config.toml
n_kv_head = 6
vocab_size = 1403
norm_place = "pre"
lr = 0.00804
beta1 = 0.95
lr_head = 0.00609
decay_fraction = 1.0
final_lr_fraction = 0.0
train_tokens = 167800000
steps = 10242
MLP neurons of a small language model. Each row is named by its layer, matrix (up: input weights; down: output weights) and neuron, and shows model dimensions 64-191. Each number is 200 + 40 x the weight over its row's rms, rounded and kept within 0 to 999.
After each neuron's rows, "fires in" lists the words (lower case) most often at its 100 highest values on Wikipedia text that the model never trained on. A number after a token or word is its count.

L5.up689,205,214,196,178,251,170,206,207,208,216,130,220,183,143,265,185,176,192,158,196,95,186,188,146,164,222,186,142,217,139,219,225,221,145,212,154,236,170,208,263,251,239,177,212,241,256,173,173,139,157,154,226,209,204,283,179,239,163,185,177,185,251,203,106,150,155,250,184,191,141,233,177,208,178,162,190,186,227,245,249,225,261,177,179,190,125,201,187,215,197,139,232,255,194,166,249,197,188,248,214,224,164,236,123,143,176,189,269,188,190,213,224,218,277,242,218,193,199,226,308,177,216,208,171,193,253,244,122
L5.down689,198,135,264,272,125,123,175,182,163,186,158,163,267,162,184,191,148,240,278,213,163,212,174,148,215,168,210,202,175,192,113,192,165,259,249,211,197,174,185,220,155,261,234,201,223,177,224,213,169,209,229,141,139,270,166,219,235,153,194,217,185,182,139,219,162,127,152,203,207,193,180,217,264,266,166,196,255,175,210,220,196,219,270,238,239,233,150,310,124,237,213,178,223,204,203,155,278,200,221,118,159,248,167,156,244,219,230,177,196,248,166,253,193,190,155,268,227,157,194,211,243,178,158,182,191,121,228,217
fires in: "home" 13, "he" 13, "henry" 7, "village" 7, "hockey" 6, "hbo" 6

L4.up285,195,216,203,157,256,160,223,188,210,164,192,234,279,267,167,194,246,167,264,136,276,121,189,217,152,138,268,229,212,115,161,224,169,150,167,250,164,251,209,231,296,148,209,150,169,239,227,192,160,189,149,158,237,192,199,198,181,143,243,203,197,224,213,202,180,194,151,107,179,169,167,232,222,246,189,106,187,202,210,183,153,229,176,244,189,207,174,170,141,150,201,232,253,183,244,182,177,139,164,216,200,203,236,166,177,266,237,260,215,186,154,266,223,248,263,179,166,149,210,226,211,191,209,148,214,200,245,241
L4.down285,216,262,217,317,240,230,268,188,134,145,254,145,185,181,192,184,139,178,145,234,161,191,187,217,193,256,164,167,290,134,164,234,198,265,236,215,200,150,144,162,142,143,173,251,198,160,169,249,165,258,154,184,222,207,131,145,202,261,284,225,144,200,164,227,185,228,192,233,233,161,205,176,238,211,235,194,205,232,190,145,237,273,171,174,213,207,188,228,179,142,178,206,192,222,168,219,201,242,200,177,217,127,236,188,169,140,102,200,143,184,234,178,178,167,177,233,216,240,254,189,103,162,237,278,148,285,146,267
fires in: "during" 28, "on" 15, "from" 11, "of" 8, "studies" 7, "as" 4

L6.up351,191,164,207,215,212,137,201,251,141,191,217,194,211,234,284,205,107,265,204,174,175,129,221,274,232,186,285,265,212,217,224,286,208,212,170,194,210,192,218,247,205,178,160,147,176,244,167,159,205,159,178,234,278,204,183,253,168,205,269,198,219,265,208,199,180,95,199,179,133,206,194,242,154,243,146,114,207,260,157,151,184,181,211,213,181,242,151,154,210,248,202,168,247,163,183,231,301,116,202,260,191,183,217,247,234,264,221,158,159,226,233,208,192,200,210,190,134,260,258,206,212,130,171,189,204,184,211,166
L6.down351,243,190,237,250,227,219,213,147,169,186,169,167,216,303,159,265,220,208,221,212,174,269,245,209,194,219,200,207,205,184,223,95,215,196,204,262,278,232,152,187,180,188,217,134,205,121,235,195,266,215,185,197,233,186,185,200,156,202,154,180,186,196,113,259,144,156,147,214,264,206,191,185,145,184,146,168,200,203,185,188,251,150,153,181,161,196,181,129,210,224,257,151,236,232,185,202,150,187,137,236,211,213,215,294,201,196,190,199,167,203,206,162,257,188,302,172,158,232,287,248,226,175,225,158,149,177,181,246
fires in: "as" 19, "joseph" 17, "john" 15, "still" 4, "stand" 4

L10.up102,228,232,250,205,230,173,166,187,133,179,231,203,195,248,239,212,195,191,164,177,233,119,171,216,150,145,264,192,134,174,210,266,208,229,250,136,189,145,216,210,209,167,217,183,185,190,253,249,144,225,252,205,187,115,158,278,143,213,197,209,182,207,203,192,203,181,145,193,218,201,169,231,175,183,204,252,190,207,239,145,246,262,84,182,158,234,248,200,196,208,225,244,284,186,199,187,161,182,225,235,200,213,253,198,226,211,156,241,232,149,207,220,207,215,173,161,203,243,161,245,239,239,264,171,204,163,173,165
L10.down102,220,222,176,211,157,172,225,219,220,240,191,173,224,286,213,234,227,98,189,218,258,219,256,135,167,211,207,231,221,219,231,295,244,172,234,178,204,151,216,181,147,185,184,236,171,177,234,232,204,222,219,241,205,187,152,213,159,189,169,149,185,227,198,219,265,215,196,100,188,138,250,232,220,200,142,253,175,230,163,208,169,248,211,196,175,156,210,180,240,176,185,227,225,221,189,152,293,173,105,157,203,221,164,225,180,160,165,200,261,237,186,196,168,194,226,199,221,217,220,114,255,243,304,159,255,172,269,194
fires in: "on" 36, "of" 8, "analysis" 6

L5.up641,99,178,213,203,237,157,153,143,176,274,238,249,280,210,213,212,157,217,302,185,225,131,233,284,216,228,206,204,242,145,150,208,175,267,234,161,215,123,167,190,204,285,195,81,196,214,262,258,162,120,196,180,245,238,225,220,216,178,196,175,191,178,176,193,145,169,154,230,217,235,139,199,205,202,161,251,224,170,245,164,233,295,187,167,209,126,212,122,238,214,208,231,221,196,183,170,176,147,249,139,164,235,213,197,210,151,204,177,262,196,186,145,161,165,203,189,197,152,244,283,273,170,210,177,228,260,155,195
L5.down641,236,176,159,236,155,179,230,177,173,225,145,158,172,182,309,186,241,134,199,236,236,197,235,261,230,220,190,220,194,192,202,216,220,164,134,181,213,269,192,162,154,155,144,130,194,196,263,260,210,220,166,211,194,178,216,231,180,252,172,213,225,174,200,206,206,218,180,215,238,223,232,202,146,245,179,189,255,306,207,214,226,148,166,169,193,203,237,203,196,182,277,271,198,244,200,172,193,279,194,250,185,229,223,181,160,238,134,164,197,161,230,242,205,172,199,173,169,143,156,223,167,159,168,174,216,226,222,255
fires in: "of" 25, "last" 13, "further" 9, "fifth" 6, "five" 5, "fourth" 5

L11.up309,175,151,119,135,207,141,197,177,198,213,270,142,161,259,168,181,197,222,172,259,172,271,161,250,202,145,240,181,175,256,203,210,185,150,178,283,232,236,217,142,221,186,135,197,230,147,170,183,222,137,258,158,216,219,264,219,205,141,185,223,187,189,106,204,251,210,229,193,161,226,167,212,173,211,171,165,282,247,223,195,281,223,186,212,267,206,192,239,190,188,229,182,209,158,179,141,146,177,233,203,205,295,246,176,208,173,214,185,308,151,176,192,185,183,209,242,186,170,214,156,245,217,205,160,167,201,237,203
L11.down309,183,172,169,230,150,172,212,245,210,218,232,162,166,220,131,241,192,224,208,277,171,186,221,179,249,244,210,144,204,258,197,227,120,205,197,151,142,157,207,198,207,178,170,203,173,162,187,271,182,201,199,223,219,184,224,233,206,186,183,149,271,226,99,246,259,214,204,184,199,231,220,159,228,215,155,204,227,276,242,161,257,229,164,223,182,256,167,267,173,143,308,190,249,314,212,189,159,233,163,229,170,137,178,183,149,269,161,205,166,150,241,242,200,299,260,148,215,154,192,186,159,80,216,183,211,211,265,175
fires in: "an" 69, "any" 5, "analysis" 4, "another" 4

L5.up307,213,153,231,166,199,185,177,248,210,214,184,175,146,210,256,198,248,206,218,187,79,193,200,167,204,163,248,202,186,147,263,156,194,176,208,124,225,183,218,254,257,218,230,174,273,249,169,219,218,217,219,268,157,275,234,221,226,167,227,221,234,202,127,160,199,113,188,217,214,277,254,216,191,290,192,173,175,157,190,191,192,188,158,237,287,200,194,200,180,223,140,166,236,194,174,191,206,181,144,191,123,279,276,179,141,170,191,138,187,164,258,183,139,232,160,246,198,210,222,278,237,124,224,194,178,180,212,149
L5.down307,219,257,230,217,156,197,264,179,158,181,211,198,175,165,206,228,247,179,194,151,196,160,265,256,126,212,217,206,171,212,244,237,212,173,222,168,208,276,186,166,178,119,223,269,206,217,228,140,246,159,192,188,164,186,202,194,182,175,279,156,204,205,205,213,211,146,149,234,209,206,257,142,253,189,156,234,196,233,216,209,241,209,246,249,177,247,229,171,102,123,214,183,159,225,192,177,222,218,147,143,220,223,212,224,165,197,203,242,198,116,217,253,247,164,257,152,162,201,161,168,229,177,178,295,155,197,189,152
fires in: "and" 35, "become" 13, "as" 8, "mark" 6, "george" 5

L4.up585,264,182,168,175,181,194,244,141,180,229,227,115,189,207,195,132,228,193,148,232,235,229,226,178,150,155,193,276,207,131,268,242,183,209,207,205,191,200,214,226,192,181,132,216,224,283,148,219,204,271,206,214,181,239,113,142,178,212,260,167,227,201,161,186,290,201,234,206,248,220,195,210,200,270,218,159,158,184,220,217,229,254,170,210,140,253,216,163,224,192,222,212,181,266,226,151,192,289,249,234,210,133,225,280,168,268,184,236,156,189,223,205,172,258,257,185,132,209,218,274,151,140,198,222,154,207,240,216
L4.down585,208,165,166,214,144,187,219,206,160,272,235,285,106,258,189,240,183,190,190,219,248,171,234,194,224,180,224,216,227,222,203,233,126,148,209,140,169,153,197,245,175,205,134,206,253,170,198,248,206,239,247,168,295,238,164,157,196,283,275,209,167,297,163,188,195,176,234,209,209,192,184,177,170,225,167,303,167,208,234,177,169,159,194,162,224,160,204,245,218,223,238,139,162,164,181,168,182,229,219,192,138,179,197,185,261,227,189,231,137,222,169,149,271,283,150,192,202,205,192,186,133,172,222,162,116,180,130,189
fires in: "new" 22, "professional" 12, "special" 11, "modern" 7, "personal" 5, "scientific" 5

L5.up378,174,179,229,205,229,124,154,241,201,129,110,163,160,170,260,250,156,211,151,226,286,235,243,181,151,238,192,202,259,192,211,228,235,216,211,273,240,173,152,224,131,174,220,178,168,144,207,236,173,204,145,153,160,256,195,149,211,218,189,259,186,183,227,140,211,172,185,212,162,148,212,213,219,199,170,172,190,232,199,286,201,293,231,211,176,216,130,224,193,213,190,191,208,219,236,192,202,167,285,249,135,204,236,142,245,228,241,216,193,220,204,254,275,165,260,224,208,201,123,158,221,151,223,205,125,232,158,171
L5.down378,216,176,179,162,187,167,214,184,294,196,167,216,177,120,220,241,279,183,151,170,263,244,239,231,196,186,132,180,212,127,214,215,187,185,242,244,136,253,209,192,190,204,225,190,279,203,222,165,215,156,224,153,175,181,215,134,229,218,205,263,267,233,191,222,216,181,95,212,182,197,238,195,207,189,171,230,252,215,219,169,199,220,215,222,237,224,159,173,153,202,160,186,218,149,197,171,117,186,222,155,197,275,172,205,255,193,211,204,144,237,200,220,137,259,278,143,107,175,135,145,190,139,95,163,223,193,157,208
fires in: "she" 26, "he" 18, "long" 7, "hearing" 6, "what" 4

L7.up482,184,175,243,178,224,178,216,119,243,226,214,204,170,222,188,179,255,177,232,183,243,232,208,230,171,169,278,179,250,240,201,245,275,214,188,243,108,132,278,302,152,184,129,192,178,249,127,170,213,189,149,194,220,160,163,135,189,248,225,163,176,226,154,146,212,202,222,183,235,207,238,228,205,153,229,230,138,203,208,218,228,177,211,249,249,182,277,192,206,181,250,163,204,144,217,178,215,120,215,236,216,210,208,212,177,211,192,210,213,201,148,178,146,173,256,239,142,247,250,230,187,217,234,189,260,223,263,270
L7.down482,263,130,211,189,194,180,165,247,145,242,239,229,200,230,202,153,209,205,151,191,151,275,215,226,283,137,108,254,196,248,157,156,188,206,248,250,242,254,134,210,221,174,270,243,157,106,144,202,176,195,178,183,214,199,181,251,165,193,174,201,113,185,192,166,133,206,165,220,214,160,261,233,185,190,170,267,210,274,225,197,161,226,242,198,155,233,210,238,152,202,109,250,189,254,249,206,179,153,276,201,204,190,218,201,168,150,128,172,142,258,205,141,165,271,218,170,262,205,229,194,174,161,188,229,204,225,195,223
fires in: "of" 62, "on" 5, "during" 4

L7.up36,205,242,217,192,138,178,198,190,187,234,193,197,248,194,250,162,232,234,162,202,242,221,209,259,210,204,150,216,182,187,240,172,168,223,251,198,262,233,201,158,191,134,184,173,207,161,183,173,164,146,258,244,159,201,208,152,205,189,164,293,230,183,235,136,201,234,309,185,187,163,213,293,158,207,207,175,127,216,186,192,192,250,132,192,123,206,181,224,242,152,162,190,153,174,231,135,194,186,225,166,175,226,243,196,201,182,169,247,195,198,133,132,217,219,178,195,164,240,300,190,202,185,181,198,122,221,175,184
L7.down36,230,167,261,183,240,199,182,236,220,211,262,169,208,196,146,182,233,214,258,181,225,208,177,244,173,231,253,140,214,203,239,160,193,253,202,238,204,171,167,264,76,198,207,190,246,174,196,187,207,246,135,132,244,286,198,170,202,199,212,173,238,244,238,284,232,248,174,158,221,199,276,185,226,221,158,192,164,168,166,200,236,219,175,253,230,199,170,231,236,224,168,200,132,240,255,207,148,266,209,153,142,126,184,207,172,133,264,183,242,216,185,229,193,245,143,145,208,198,203,253,159,183,167,160,226,112,135,188
fires in: "film" 20, "game" 11, "general" 7, "government" 7, "former" 6, "france" 6

L6.up325,167,251,212,254,189,163,150,207,173,237,232,191,190,177,117,218,152,131,176,183,248,176,198,219,223,182,219,202,203,194,210,145,256,137,247,151,179,243,183,181,217,226,148,211,207,213,217,218,69,135,196,263,244,233,188,311,221,203,202,221,230,164,184,155,175,183,189,188,188,252,170,193,259,234,214,164,237,184,190,218,203,138,235,214,284,195,195,136,139,264,286,184,195,236,199,224,183,185,216,272,272,202,202,225,210,93,230,235,259,169,146,277,248,201,142,211,134,193,253,187,229,190,223,232,245,220,206,166
L6.down325,257,244,222,257,193,203,185,244,158,73,195,120,208,271,170,212,266,209,179,207,218,259,241,194,162,221,172,131,226,165,247,160,216,177,207,257,194,135,245,202,213,233,169,178,241,242,197,256,133,158,218,175,157,214,229,291,161,235,139,209,207,219,251,231,186,184,189,122,209,192,171,159,265,274,181,196,274,185,221,199,153,226,236,232,200,210,234,187,213,153,135,178,173,196,147,165,184,260,172,236,229,228,226,233,189,174,179,244,187,230,129,237,157,253,229,169,166,193,137,147,136,240,209,257,277,179,185,126
fires in: "of" 37, "by" 17

L6.up108,232,176,189,222,230,143,175,263,141,266,177,237,280,121,160,239,241,149,182,202,204,215,185,223,208,235,223,202,251,197,203,213,239,231,171,187,231,204,204,217,227,205,183,130,161,241,126,179,244,166,229,273,148,183,179,235,138,192,195,203,242,168,227,188,206,245,192,198,218,177,226,237,126,165,258,240,244,194,269,201,236,196,175,170,182,193,84,214,217,228,210,134,201,142,195,246,155,205,229,201,222,156,163,144,237,202,180,196,185,137,207,220,217,189,246,228,151,264,210,201,171,259,210,132,184,295,168,161
L6.down108,168,185,184,247,241,184,259,166,176,163,264,198,257,173,231,187,217,252,210,219,210,238,206,167,153,225,178,296,219,180,198,149,166,167,181,257,188,166,189,130,184,246,198,130,214,118,204,266,188,165,144,259,161,172,185,170,185,285,162,244,259,271,179,180,203,229,239,146,181,150,233,174,195,246,242,180,211,206,162,190,223,263,229,203,161,142,166,180,210,147,180,166,173,138,255,184,179,190,232,174,207,234,185,155,176,222,259,238,177,179,238,180,215,196,330,246,207,190,250,218,161,220,120,154,215,273,215,180
fires in: "though" 16, "what" 11, "while" 10, "who" 8, "how" 8, "if" 7

L5.up346,304,210,231,183,204,230,205,214,203,173,202,144,136,125,216,216,206,225,127,241,232,199,187,186,140,189,211,211,226,131,197,201,255,206,165,87,199,164,129,290,188,152,225,139,216,219,212,243,199,174,170,229,180,162,210,270,215,197,114,217,183,194,198,184,200,267,206,175,265,176,268,164,158,203,176,219,210,234,162,203,183,185,178,183,279,142,221,169,199,251,200,224,224,262,179,198,202,198,224,237,272,155,211,160,123,185,220,182,196,167,179,242,163,268,221,110,166,203,179,230,224,166,277,268,218,131,205,243
L5.down346,58,137,210,234,241,181,178,240,128,269,201,190,212,228,198,185,212,266,240,159,189,130,232,245,184,210,165,186,170,186,226,201,220,177,192,251,220,239,147,129,208,277,192,178,234,241,197,241,161,213,226,222,274,244,279,150,236,186,185,257,199,228,240,172,189,181,205,182,179,184,205,289,239,186,118,289,189,241,214,249,190,184,253,266,178,213,193,245,120,151,246,210,220,212,232,206,191,201,156,185,229,213,229,198,197,153,183,250,210,263,144,189,201,130,300,242,205,165,164,246,208,139,198,223,200,186,181,158
fires in: "of" 30, "according" 8, "officer" 6, "olympic" 4, "succeeded" 4

L11.up491,258,205,204,213,194,214,182,265,140,198,165,205,297,164,271,286,149,147,219,266,236,202,178,178,217,171,158,204,224,176,213,202,235,190,138,184,204,215,193,185,240,155,188,150,203,193,224,203,179,204,234,244,198,195,190,165,198,197,208,219,190,174,240,207,109,208,252,238,181,244,195,196,229,244,208,141,228,205,238,227,173,209,142,156,218,179,191,188,206,172,197,257,260,139,161,129,142,256,279,165,220,222,202,250,171,205,252,190,218,151,235,234,210,232,109,178,142,190,272,172,140,263,216,47,229,185,273,227
L11.down491,170,135,228,211,187,249,155,243,134,325,235,254,183,217,219,151,176,206,153,204,139,185,203,213,158,134,217,156,115,209,238,206,149,222,179,256,195,157,240,199,261,93,180,183,256,148,231,179,164,220,172,219,249,168,174,216,232,204,304,235,178,234,251,283,251,126,169,140,177,201,207,221,209,234,190,154,194,179,211,161,190,246,111,208,189,212,226,242,137,258,242,189,222,292,223,201,180,212,233,186,129,211,177,145,253,253,245,209,243,268,248,249,166,265,144,166,207,237,172,184,146,183,165,222,181,218,205,190
fires in: "some" 25, "any" 13, "many" 10, "be" 6, "several" 5

L10.up676,164,205,245,85,179,238,210,125,181,174,205,189,228,222,162,249,277,238,232,179,181,229,230,244,191,186,177,203,233,157,200,278,191,213,238,197,228,197,242,191,248,104,158,205,151,265,155,191,298,146,173,197,144,200,187,273,235,188,152,259,161,145,270,184,189,211,249,103,162,237,172,130,188,149,212,168,188,193,199,205,224,218,206,272,189,171,247,203,277,226,152,279,210,168,186,181,235,139,267,142,165,182,244,126,222,230,213,208,253,199,189,234,167,155,231,227,160,197,273,237,195,164,220,151,211,222,190,296
L10.down676,233,214,251,209,252,225,216,228,156,221,226,169,206,176,160,165,184,235,180,138,135,166,204,194,213,191,167,161,153,168,187,182,193,196,230,173,176,162,187,208,225,181,187,179,167,183,261,183,239,217,177,236,244,230,195,192,227,203,230,187,243,231,173,175,229,143,139,147,195,295,175,223,250,141,198,208,168,203,170,242,196,217,254,119,318,213,245,217,168,169,219,199,226,192,163,196,187,158,221,268,141,187,226,232,181,195,188,229,215,264,251,112,252,212,156,204,182,233,208,176,207,272,284,184,218,270,228,192
fires in: "in" 38, "at" 10, "as" 10, "by" 7, "on" 6

L4.up486,206,215,209,140,245,226,126,212,177,166,170,180,191,194,162,215,265,271,258,175,260,200,161,155,169,166,275,259,162,198,167,146,191,168,150,174,133,148,161,193,230,170,144,146,210,211,196,226,244,170,174,151,292,148,217,216,197,263,201,190,179,165,191,188,216,203,204,180,284,306,212,208,208,194,243,206,257,194,239,228,202,194,176,156,148,209,213,197,161,247,188,249,240,241,129,225,168,216,207,252,223,212,193,276,171,172,200,221,177,177,184,223,244,161,180,230,214,159,164,215,232,265,215,173,145,152,186,221
L4.down486,211,210,201,139,168,171,225,221,120,185,224,198,158,250,195,158,105,217,196,187,183,171,193,314,166,236,125,218,236,162,130,167,181,186,208,258,235,192,190,198,132,144,216,241,187,172,178,210,165,249,199,245,211,187,204,286,230,182,246,216,208,198,246,153,175,185,242,198,157,148,129,193,234,184,152,188,144,207,231,157,195,296,170,252,236,210,182,262,182,192,272,223,200,189,197,225,212,244,160,196,184,208,202,177,253,210,238,137,270,172,136,175,117,192,250,330,201,233,153,229,208,190,144,227,261,198,155,210
fires in: "on" 25, "of" 18, "with" 13, "out" 6

L9.up713,163,187,241,194,197,263,139,227,207,186,192,152,232,234,238,185,113,157,167,225,258,221,177,205,255,220,213,167,240,172,148,174,170,186,155,239,272,224,193,238,243,215,148,174,244,166,179,151,249,213,209,242,89,237,101,179,207,180,221,205,231,173,202,243,205,208,219,252,220,202,212,162,168,240,228,222,223,213,266,205,198,172,174,235,156,227,288,184,177,236,193,256,232,188,170,128,226,226,194,213,171,263,176,152,174,206,204,202,167,130,272,134,183,270,179,217,201,216,171,247,198,212,191,160,245,208,257,207
L9.down713,248,177,91,235,151,196,209,208,194,211,238,232,190,102,255,253,200,185,201,231,142,146,179,214,191,148,242,232,174,143,202,206,205,280,170,204,150,240,236,175,190,212,141,169,248,265,237,231,195,236,207,243,222,242,117,222,174,214,278,189,178,202,174,251,213,158,215,128,193,236,151,221,222,237,198,221,157,156,257,194,205,213,170,203,205,208,260,173,210,199,231,253,195,203,209,207,212,187,184,174,258,189,274,172,201,231,239,264,213,276,249,146,235,194,230,169,187,218,122,165,243,207,107,177,230,209,229,133
fires in: "two" 18, "few" 13, "five" 10, "three" 10, "several" 10, "some" 7

L10.up74,182,180,215,145,250,194,224,265,244,173,103,169,188,196,170,238,164,237,241,218,200,260,213,180,209,197,224,196,179,125,181,142,300,240,258,179,219,134,227,192,192,177,156,161,196,178,204,161,291,212,175,148,214,63,186,245,163,257,192,165,230,174,100,196,254,234,204,282,164,205,127,225,219,182,210,188,198,157,231,228,222,256,139,179,164,221,150,221,74,277,207,187,230,167,185,277,196,204,208,220,170,173,191,235,204,198,267,262,165,199,165,219,279,200,224,211,247,188,256,248,140,114,224,192,244,189,228,172
L10.down74,222,214,176,203,241,230,208,267,179,141,152,204,253,181,203,219,181,207,190,164,176,220,138,245,178,180,187,232,189,211,124,212,262,118,238,221,249,219,210,122,206,184,274,184,177,153,185,213,242,264,164,169,158,171,131,140,226,159,274,217,263,180,184,211,230,196,219,161,114,191,117,261,182,186,208,208,240,231,246,213,199,254,172,225,183,180,259,99,185,239,178,171,151,163,149,248,202,214,152,174,129,158,176,200,145,141,222,214,215,196,208,238,193,169,208,223,154,188,221,171,211,264,245,147,228,201,177,234
fires in: "after" 20, "before" 15, "is" 9, "when" 8, "are" 5, "while" 4

L7.up683,308,218,210,168,169,232,238,145,223,198,224,116,230,222,193,176,142,149,151,156,199,157,221,125,226,201,224,157,159,241,228,180,175,236,238,111,201,200,168,205,248,209,231,157,204,245,253,138,188,175,143,223,222,144,196,206,210,280,210,238,209,205,198,216,178,223,227,145,141,201,191,195,223,237,203,238,260,203,174,209,148,164,231,275,228,205,213,200,153,250,157,146,215,217,231,273,157,215,248,172,174,216,186,162,196,216,202,139,213,202,100,166,182,180,169,204,171,188,225,261,209,266,201,145,148,278,230,235
L7.down683,177,257,236,215,193,210,224,226,177,131,180,177,166,134,216,160,246,160,110,250,119,213,234,213,213,239,165,210,160,140,167,276,219,232,247,190,190,206,220,293,189,165,222,203,225,243,198,171,275,254,171,223,190,199,154,203,174,251,145,263,187,197,233,239,251,235,190,175,201,210,183,183,253,202,133,143,195,189,216,224,238,203,153,197,262,232,177,160,155,180,174,176,208,209,171,144,193,162,238,181,181,148,174,150,266,223,261,211,183,166,154,185,168,197,252,172,115,220,242,213,204,221,205,165,182,228,155,237
fires in: "of" 47, "influenced" 6, "influence" 4, "hold" 4

L6.up296,212,185,209,178,174,185,202,250,201,205,154,214,157,195,188,192,245,178,243,236,230,229,213,186,190,143,95,186,174,280,209,204,170,183,211,268,177,235,178,178,189,212,154,216,204,164,206,188,271,211,106,181,191,170,215,261,252,187,234,206,156,198,266,189,212,190,248,215,182,213,229,234,217,206,160,192,218,160,220,201,225,194,250,207,259,159,183,111,184,287,173,219,219,158,221,188,188,154,238,147,133,179,137,211,233,206,177,216,224,258,209,162,277,135,161,212,212,170,214,235,156,181,132,192,122,290,249,115
L6.down296,199,229,208,240,180,199,169,186,136,196,198,167,242,198,223,205,260,133,206,186,173,211,182,172,163,142,210,175,267,245,191,103,176,162,268,165,122,228,249,133,215,170,173,168,197,248,153,164,180,180,223,172,156,246,212,204,252,230,180,234,177,160,274,177,198,218,147,205,178,168,129,203,221,138,266,307,166,197,154,265,224,251,351,244,180,245,180,218,180,251,238,187,216,164,200,250,149,244,223,265,215,171,244,144,100,247,260,205,196,254,160,267,197,230,173,175,253,229,197,167,218,164,157,228,160,161,157,289
fires in: "they" 24, "who" 13, "held" 5, "he" 5, "hearing" 4, "at" 4

L5.up337,301,241,217,188,208,204,155,147,128,173,199,130,267,177,247,219,214,182,252,217,223,137,212,228,200,164,203,196,202,218,181,265,238,221,207,268,110,190,250,218,170,269,180,173,173,271,143,250,200,183,209,161,224,205,151,177,245,232,213,225,209,246,212,158,227,163,156,151,235,149,208,229,249,217,163,255,209,162,179,185,171,219,161,208,161,151,146,175,219,300,171,151,279,165,186,151,209,211,134,237,147,217,139,219,180,173,205,164,212,184,204,214,224,118,236,167,149,145,164,249,229,164,196,195,221,177,213,232
L5.down337,171,177,151,206,174,174,103,201,223,238,141,271,211,165,234,264,285,208,206,135,313,173,224,208,149,189,277,190,172,228,159,198,133,137,211,236,195,168,146,165,184,169,245,197,196,154,144,164,179,172,202,223,137,208,272,242,174,109,178,180,159,187,194,209,186,178,196,208,196,228,239,184,263,104,157,199,132,152,148,188,224,200,214,225,179,249,237,185,251,204,232,229,167,264,217,195,234,133,196,216,220,241,201,233,231,194,212,166,141,110,213,159,224,226,208,242,194,226,270,197,241,166,167,247,207,139,184,194
fires in: "of" 37, "party" 6, "following" 5, "children" 4

L7.up9,189,132,242,251,175,255,185,193,134,289,152,174,147,244,184,152,226,183,252,178,236,199,163,177,181,228,165,207,95,225,201,255,206,262,212,215,260,162,237,237,236,173,213,150,186,156,150,251,128,214,136,277,132,154,190,190,183,210,236,187,252,208,268,208,100,195,165,186,130,188,184,180,176,184,194,176,184,272,180,125,226,207,158,218,219,180,210,193,184,197,252,239,197,206,146,220,234,184,223,197,181,211,206,208,204,228,205,182,185,219,261,210,247,225,246,164,213,223,233,323,204,261,165,244,169,162,294,211
L7.down9,165,210,206,233,227,165,251,210,189,168,221,203,234,229,146,162,183,244,139,191,145,181,209,228,226,224,282,217,190,174,209,235,192,245,172,153,215,205,261,245,171,151,224,255,191,272,175,202,169,209,206,134,176,248,188,192,224,131,169,146,199,179,193,170,165,232,249,236,197,309,164,185,169,188,124,249,220,248,173,155,188,227,155,204,212,184,190,270,140,134,209,252,205,205,176,266,167,161,288,241,216,296,283,203,109,159,146,187,133,222,201,155,161,243,252,152,198,224,227,210,207,257,215,153,212,195,227,160
fires in: "early" 18, "century" 15, "and" 14, "late" 9, "than" 7

L4.up426,281,200,243,219,283,211,212,171,205,177,164,229,228,183,171,186,231,167,275,203,170,209,162,138,198,205,169,224,247,165,236,201,198,194,212,236,210,93,199,237,90,240,198,189,194,242,154,234,241,175,207,196,219,217,262,174,140,207,265,158,217,128,152,231,167,257,179,250,169,179,185,155,195,229,246,190,200,163,213,250,245,279,139,178,198,200,162,183,134,159,145,184,230,224,180,244,276,286,210,214,304,202,205,150,249,171,231,165,140,218,167,237,251,200,188,130,182,196,156,145,229,216,159,211,181,249,210,191
L4.down426,155,159,179,132,224,212,162,111,263,120,226,295,287,150,182,177,236,228,224,213,237,253,146,227,188,121,195,203,212,197,143,203,177,232,241,233,229,212,216,139,156,244,260,180,165,164,171,203,211,255,209,170,168,202,187,150,225,212,179,219,193,190,234,227,162,261,165,227,217,159,156,262,219,182,234,139,186,179,280,124,230,196,147,155,176,155,241,236,242,92,204,206,196,197,258,220,224,203,207,225,189,263,125,235,294,152,269,177,199,199,123,290,181,243,216,199,151,215,165,105,208,166,172,146,278,170,179,199
fires in: "round" 23, "point" 8, "match" 7, "ship" 6, "building" 6, "ground" 5

L4.up357,203,162,182,184,211,206,169,204,209,174,144,245,203,261,196,207,231,203,211,246,158,213,241,230,261,187,189,174,180,110,182,185,238,119,165,208,274,240,208,188,220,160,269,165,206,248,215,221,174,129,125,239,222,249,160,117,190,246,99,198,198,177,218,125,211,235,232,217,202,152,165,107,177,194,186,257,233,235,209,245,168,270,193,197,171,199,252,216,298,236,198,201,243,150,143,153,184,188,227,253,181,194,194,251,152,163,202,168,93,183,167,208,284,206,216,154,228,150,187,257,272,187,230,179,198,212,217,171
L4.down357,261,176,185,234,229,192,224,275,138,284,210,98,164,200,259,241,220,129,209,177,118,199,181,158,239,233,205,147,166,262,218,206,193,192,160,196,184,221,195,164,167,134,203,127,237,147,186,234,200,183,210,198,222,196,232,152,230,295,196,277,197,194,176,151,157,256,226,225,203,203,207,194,182,249,113,207,252,173,186,166,170,193,248,179,196,185,225,267,198,240,185,238,241,163,167,146,188,210,257,224,113,207,299,204,188,206,244,285,149,178,197,185,176,145,213,214,200,156,114,232,135,188,202,186,207,102,312,153
fires in: "none" 14, "executive" 8, "son" 8, "everyone" 7, "never" 7, "most" 7